Weights of a small transformer language model.
Size: 15 layers, 3 heads of 64, vocabulary 4096, 8.21M parameters.
Training: a variant of Muon for these matrices, 218M tokens, 3330 steps.
MLP neurons of a small language model. Each row is named by its layer, matrix (gate and up: input weights) and neuron, and shows model dimensions 16-111. Each number is 128 + 32 x the weight over its row's rms, rounded and kept within 0 to 255. A neuron's up and down rows have the sign that makes its largest values positive.
After each neuron's rows, "fires on" lists the tokens most often at its 100 highest values on Wikipedia text that the model never trained on. A number after a token or word is its count.

L8.gate462 [128 159 153 144 116 102 134 111 136 137 159 140 127 121 158 123  95 166 117 160 133  58 131 118 147 106 105 164 134 157  95 113 136 125  82 146 139  88  56  96 112 141 122 132  77  93  91 134 121 132 181 113 107 151 157  77 102 222  64 172 139 154  97 135 196 159 155 147 129 150  76 136 180  99 163 107 136 125 144 159 105 159 138 114  65 110  65  86 118  69 128 151 119 151 162 133]
L8.up462 [ 82 145  60 155  92 138 163  83 117 147 146 109  96 160  91 140 121 141 110 173  97  91 154 112 124 134 122 109 151 141 120  94 106 103 188 122 183 117 160 156  88 135 107 201  89 157 130 157 121 192  98 122 137   8 164 117 196 113 107 126 155 150 120 120 120  73 123  85  96 166  96 136 162 150 119 109 174 131 167 166 153 207 127 127 100 171 136 147 105 122 154 171 107 155 126 113]
fires on: "ion" 20, "ro" 12, "ul" 11, "il" 7, "ation" 5

L3.gate436 [ 56 191  89 127 114 166  92 135  96 124 106 110 167  76  99 116 101 135 102  78 220  67  91 148  52 160 118 106 143 111 157  86 162 191 154 167 159  89 159  95 170  93 168 156 191 127 154 140 145 102 100  63 125 166 127 103 124 156 127 155 103 132 169 104  41 137 156 127 110 112 161 106 175 143 124 132 163  64 146 138 151 121 149 151 115 186 159 105 155 138 139 127 187 133 120  92]
L3.up436 [119 123 172 145 109 207 115  92 148 128 135 133 137 116 132 119 126 147 108  98 174  90  86 176 123 175 140 110 103  82 116 134 159 231 169 128 181 124 123  85  88  79 169 181 172  94 101 145 165 113 109 144 147 119  72 113  72 169 142 200 114  80 134 115 133  92 132  58 129  90  87 132 135 109  92 111 100 106 139 150 123 159 159 172  98 142 174  77 148 158 141 130 134 143 123 129]
fires on: "\n" 39, "j" 11, "ing" 9, "\n\n" 8, "ation" 5, "u" 5

L11.gate393 [115 134 166 146 146  52 122 122 159 124 189 123 116  98 131 141  90 106  87  45 131 148  77 129 134 137  98 114 137 112 158 152 143 192 148 102 170  81 146  96 138 167 148 148 131  96 145 159 130 134 177 108 151  89 123 162 109 103 126 147 141  97  71 146 145 149 127 141  68 156 113 187  87 154 187 101 163 149  46 153  97 108 126 155 126 162 154 199 110 155 109  89 138  99 115 116]
L11.up393 [140 138 104 145 141  92 211 135 153  62 150 145 137 139 102  73 149 112 152 153  87 168 178  75 115 123 104  66 137 154 112 148 122 109 169  81 153  99 138  84 142 121  92 128 182 131 125 114  71 106 111  91 135 184 116 143 138  64  81  68 142 133 180 118 166 146  96 133 197 113 119 123 109 143 200 111  95 112 160  57 111 146  85 118 138 111 150 201 114  95  81 156 102 132 174 127]
fires on: " tr" 60, " Tr" 37

L5.gate334 [167  82 120 154  97 222 105 107 110  56  98  99 111  99 111 127 119 120  90 169 123 147  95 113 145 116 137 110 175 117 164  82 162  47 100 120 103 109 154  32 103 140  52 138 123 158 116 154 197 114 185 196 125 110 126 131 141 125 144 115  98 128 101 118 149 163  97 176 104 126 151 159 102  81 155 175 168 126 139 134 105 134 139  87 149 143 176 144 143  38 148 129 110  99 128 134]
L5.up334 [ 63 124 139  54 174 208  85 119 150 121 134 135 181  86 136 118 158 129  13 103 103 136 106 189  70 104 143  75 142 136 106 172 175 108 111 116 146 115 128  90 120  81 159 147 169 110  90 110 109 101 169 198  99 106 116 122 137 115 129 110 138  74 150 202 161 105 123 154 126 164 114 132 166 142 100 141 138 114 161 164 128  98 109 173 117 106 156 159  85  81 146 117 145  93 152 170]
fires on: "l" 39, "s" 13, " Tr" 8, "ic" 6, "m" 5, "fl" 4

L4.gate74 [125 150 111 118 150 143 147 181 147 147 134 211  99 162 134  71 136 152 200 159 169 108 131  69 144  89 121 124  89 112 128 134 131 158 171 130 146 144 153  92  46 119 111  89  77 161 167 138 120 115 138  94  95 119 110 105  62 132 137 158 160 110 160 103 108 175 128  87 157  60 131 139 149 143  94 181 161 146 124 204 140  98 113 193  81 104 112 106 122  75 138 173 108 149 154 108]
L4.up74 [147 128 142 118 128 160 102 190 134  98 114 169 115 168  99 103 171 149 148 132 126 118 122  77 178 201  87 160  59 101 148 145 103 118 163 150 137  96 149 109 144 126 121 136 126 192 152 220 109  96 109 101  90 140 137 105  76 161  85 111 127 105 141  88 140 136  98 143 136 126 158 123  80 151 107 135 118 137 113 136 142 107  98 151 132 117  98 158 152 111  94 128 129 148 138  86]
fires on: "o" 61, " Chinese" 5

L10.gate311 [191 153 126  73 125 145 154 120 113 161 104 122 121 123 146 179 137  86 163 134  97 198  67  96 166 167 140 105  71 113 106 139  72 134  90 149 139 113 172 130 100  97 177  71 105 141 132 150 111 134 102 118 182 162 121 136 129 140 172 179 151 145  89 164 195  87  77 103  81 128 131 132  84 176 150 140 164 142 112 174  99 119 144  88  66 120 109 121 105  64 107 116 150 155  98 154]
L10.up311 [121 120 100 118 189 110 157 145  95 160 101 101 113 177  77  92 135 161  94 167 142 132  97 106 120 146  92  90 109 152 136  82  78 114  44 140  96 163 181 115 137 101 118  48 166 153 154 138 142 179 150 124  66 118 119 130 171 121 118 142 124 155 125 129 186  97 144 119 160  99 114 112  79 149  98 107 147 152 138 193  98 124 106 154  93 125 136  86 106 121 111 145 180 140  89 144]
fires on: " s" 31, "f" 12, " K" 7, " S" 7

L10.gate329 [167 102  71  74 164 139 125 127 165 104  69 112 114 168 109 156 110 149 126  28 131  76 195 145  69 111 164 110 137 126 142  56 105 134 125 153 131 205 116 111 177 122 111 124 105 135 161 123 152 132 143  94 128 137 149 174  98 114 191 141 136 138 156 174 156 123  85  92 157 195 132 123 147 126 121 133 130 128  85 125 195 100 160 177 123 149  80 162 105  89 100 132  88 200 140 136]
L10.up329 [ 47  85 152 220 135 196 154 163  68 128 157 167 132  87 102 167 151  75 110  92 120 127  90 126 130  93 110  37 124 152 152 160 192 152 141 161 118 157 162 110 137 139 149 121 135 143 155 175  86 118 155 159 130 103  94 124 118 105 119 104  85 106 180 112 127 127 132 131  94 109 100  91 177 131 119 129  96  98 103 136 171 130 130 118 118 115 150 136 174  87  88 129  48 111 169 124]
fires on: "\"" 76, "\" and" 11, "):" 4

L11.gate505 [133 119  91 135 131 118  88  96  98 144 131 129 115 109 133 156 135 128  40 118 130 142 114 149 123  98 155 104 128 168  96  95 113 122  73 115 103 162 108  73 136 120 151  99 135 103 152 140 143 152 139  76  91 100 104 155 133 132 120  80 145 137 168 180 126 156 110 164 140  69 134 132 146 111 160 142 168 147 105 136 140 155 135 120 183 181 100 139  91 123 174  44 148 142 113 115]
L11.up505 [133 109 182 124 200 151 184 170 106 205  76 144 126 111 120 205 172 127 158 163 111 177 122 136 165 128 170 152 167 104  73 164 117 138 109 181 102 168 138 143  93 105 126 101 171  81 129 116 149 113 141  99  99 165 151  97 112 149  91 142 155 122 133  94 146  71  89 176 150 199 102  89 129 167 112 117  80  98 155 168 144 118 116 126 143 101 125  88 162 113 139 100 189 112 144 104]
fires on: "F" 21, "==" 19, " res" 14, "f" 6, " ==" 5

L12.gate39 [135 123 116 110 158 181 173 128 106 143  90 123 146 124 115 195 136 150  69 130  76 202 147 107 149 140 152 124 134 151 126  77 183 149 143 144  94 217 152 138  93 121 147 117 129 148 106 159 150 164 109 123 137 122 186 121 130 177 167 121 103 113 101 124 137 139 180 147  89 126  93 175 135 109 111 125 127 180 125 107 135  78 104  38 203 214  93 145  85  53 127 124 131  67 127 118]
L12.up39 [137 145 167 127 191 165 132 161 126 123 113 131 114 160 107 111 129  92 142 120 103 116  62 110 139  89 101 146 129 134  77 114 152 113 117 132  62 144 144  90 181  45  75 110  83 117  88 135 140 111 173 140  77  65 184 120 146 142 149 136 170 125 150  90 166 163  94 154 146 124 135 121  80  85 116 102 173 223 167 106 123 167 140 137 109  98  82 139  73 108 108 122 165  89 101 170]
fires on: " s" 18, " S" 11, "-s" 10, "om" 7, "is" 5, " more" 5

L4.gate136 [128 183 164  92 110  69 194  80 131 140 113 141 158 132 157 164 122 183 140 104 121 154 104 125 109 124  86 121  92  78 147 151 151 200 152  76 200 163 113 115 110  99 166 133 140  77  87 167 119 139 113 122 120  84 109  94 139 112 133 113 136 103 141 145 108 112 124 117  73 121  98 190 118  77  84  86 128 172 152 147 110 137 130 122  94  99  80 145 124 108 132  87 162  96  92 128]
L4.up136 [138 146 151 139 121 114 139  73 148 153 141  48 188 113 135 108 144 146 158 129 125 155 114 124 102 133 147 159 117 150 125  94 130 116 146 102 186 158 150  95 112 106 132  89 148 111  92 152 135 102 150 133 157  99 152  96 154 120  82 137 187 162  59 123 166 126  93 169 110 123 109 137 146  76 147 153 151 195 163  82 133 169 157 136  80 133 101 221 147 136 104  91 125  87  80 207]
fires on: " sp" 24, " comp" 24, " off" 19, " tr" 14, " at" 6, " mag" 5

L5.gate41 [121  93  39  93 132  95 171 108 137  85 105 127 141  88 149 135  39  90 158 169 163 113  96 128 177 128 123  99 153 148 104 131  92 158 102 119 156 134 141 115 122 118 109 112 135  81 116  96 129 137 128 164  79 143 155 134 168 136 134 108  64 119 118  84  55 138 162 139 107 127 170  91 158 151 134 118 129 112 134 191 149 135  94 137 137 108 111 136 123 156  72 158  79 187 193  40]
L5.up41 [193 145  70 126 126 150 182 122 127 118 160 118 165  82 135 124 172 146 135 166 173 131 195 131 103  83  89 143 131 194 123  87  99 109 146  99 183 145 142 104 141 124 148 106 115 100 133 123 118  70 182 145 122 148 121 169 142 120 139 135 106 140 199 109  78 148 151 146 101 132 115  74 169  89 109 204 145  78 106 154 112 153  83 176 144 150 113 135 117 116 133 108 109  81 145  46]
fires on: "ust" 20, "ock" 11, "st" 8, "ice" 5, "f" 4, "lo" 4

L10.gate365 [130 125 136 143 171 201 176 145 146 135  68  89 128 110 147 133 120 170 131  76 140  79 116 136 115 107 115 108 137 135  86  98 108 120 152 164 138  95 118 135 160 146  96  95 109 138 130 122 164 138 195 118  66 106  68 175 173 137 125 139 119  75 184 137 191 100 174 108 113 161 145  79 158  89 107  87 104 109 100 117 176  91 124 142 113 108 149 132 145  65 105 153 139 174  79 122]
L10.up365 [131  93 138 134 122 122 134 115 136 127  98 153 147 123 141 137 105 102 103 108 155 142 161 140 148 118 160  79  43 181  82  76 179 110 117 120  75 106  63 152 129 124 160 108 112 207 149  93 125 143 192 146 132  94 149 147 113  88 119 102  59 180 102 104  70 157 111  72 207 124 231 153 132 146 137  96 183 114 158  94 136 130 153 112 112 150 165 167 145 107 121 112 181 135 163  91]
fires on: "\"" 91, "er" 7

L3.gate268 [161 159 154 121 138 103 119 130 147  91 104 127  88  76 126 119 138 114  70 124 117  86 115  91 126 181  82 158 151 106  77  92 112 157  99  88 144 142 137 111 123  79 102 125  69 122 147 115 112  71 175 108 149 166 114 105 141 139 130 163 102  75  83  66 120  97 155 146 134 180 135 135  94 113 127 126 171 105 165  81 122 166 161 109 143 129  96 144 133 150 174  71 149 106 145 153]
L3.up268 [142 120 167 152 141 151  46 146 145 106  92 143  88  49 117 108 149  89 103 133 138 140 134  82 107 133  95 145  99 115  94 113 174 140 158 124 168 121  81 103 103  91 105 132 128 160 135 139 140 139 127 117 132 117 119 159 138  86 100 143  61 113  80 105  99  82 148  96  88 164 173 145 128 114 104 115 203 134 120 133 135 165 134 130 155 118 122 108 137 138 129 123 182 111 188 140]
fires on: " water" 11, "attle" 11, "ity" 11, " high" 10, "en" 10, "-e" 8

L3.gate272 [174 107 105 135 117 121  84 135 154  98 181 191  53  74  83 124 118 130 130 135 153 124 159 136  77 204 116 138 129 107 110 107  99 164 134 186  96 155 135 162 184 115 148  90 117 159 164 160  77 145 102 145 105 127 147 151 123 148 129 128 162 150  85 128 100 135 128 118  79 137 140 122 194 176 128 126 118 145 129 161 153  68 170  87 202  83 109 140 150 126 127 165 149 145 148 163]
L3.up272 [154 124 129  87 121 107 112 123 141 115 118 219  85 119  81 125 122 126 103  96 143 132 142 133 117 165 149 126 126 149 123 121  84 152 164 196 149 127 133 114 114 145 153 124 133 129 145 216  78 185  35 139  99 128 111 147 103 174 110 156 148 169  78 156 140 108 112 145 120 120 138 179 153 152 121 165 125 142  97 131 228  62 172 109 141  88 114 134 160 183 134 206 154 148 139 180]
fires on: "art" 26, " Part" 11, " month" 10, " comple" 7

L3.gate315 [153 137  84 139  96 178 141 172 116 175 136 156 130 143 134 134 123 118 132 130  56 111 139 142 159  64 140 132 148  72 147 174 145  82  82 174 165 100 150 152 135 149 153 159 102 129 136 146 165 120 150 155 126 122 114 154 181 152 135  26  93 124 132 157 180 201 136 142  98  76 153  97 133  76 108 122 123 105 141  89 105 160  98 111 121 135 132 138  84 131 131 136 161 146 105  65]
L3.up315 [130 131 102 127 141 153 122 137 185  60 172 104 145  49 160 189 130  52 159  55  55 137 168 126 122  91 134 136 105 151 116 148  71 208 127 110 130 147 130 106 180 123 128 127 110 103 123 122  67  83  85 201 131  94 111 195 159 113 156 141 117 214  97 157 141 144 119 103 143 166 162  86 152  89  96  72 164 152 137 114 183  96 112 120 120 145 134 123 165 118 136 151 125 121 170 160]
fires on: "u" 20, "ir" 20, "\n\n" 13, "all" 10, "il" 5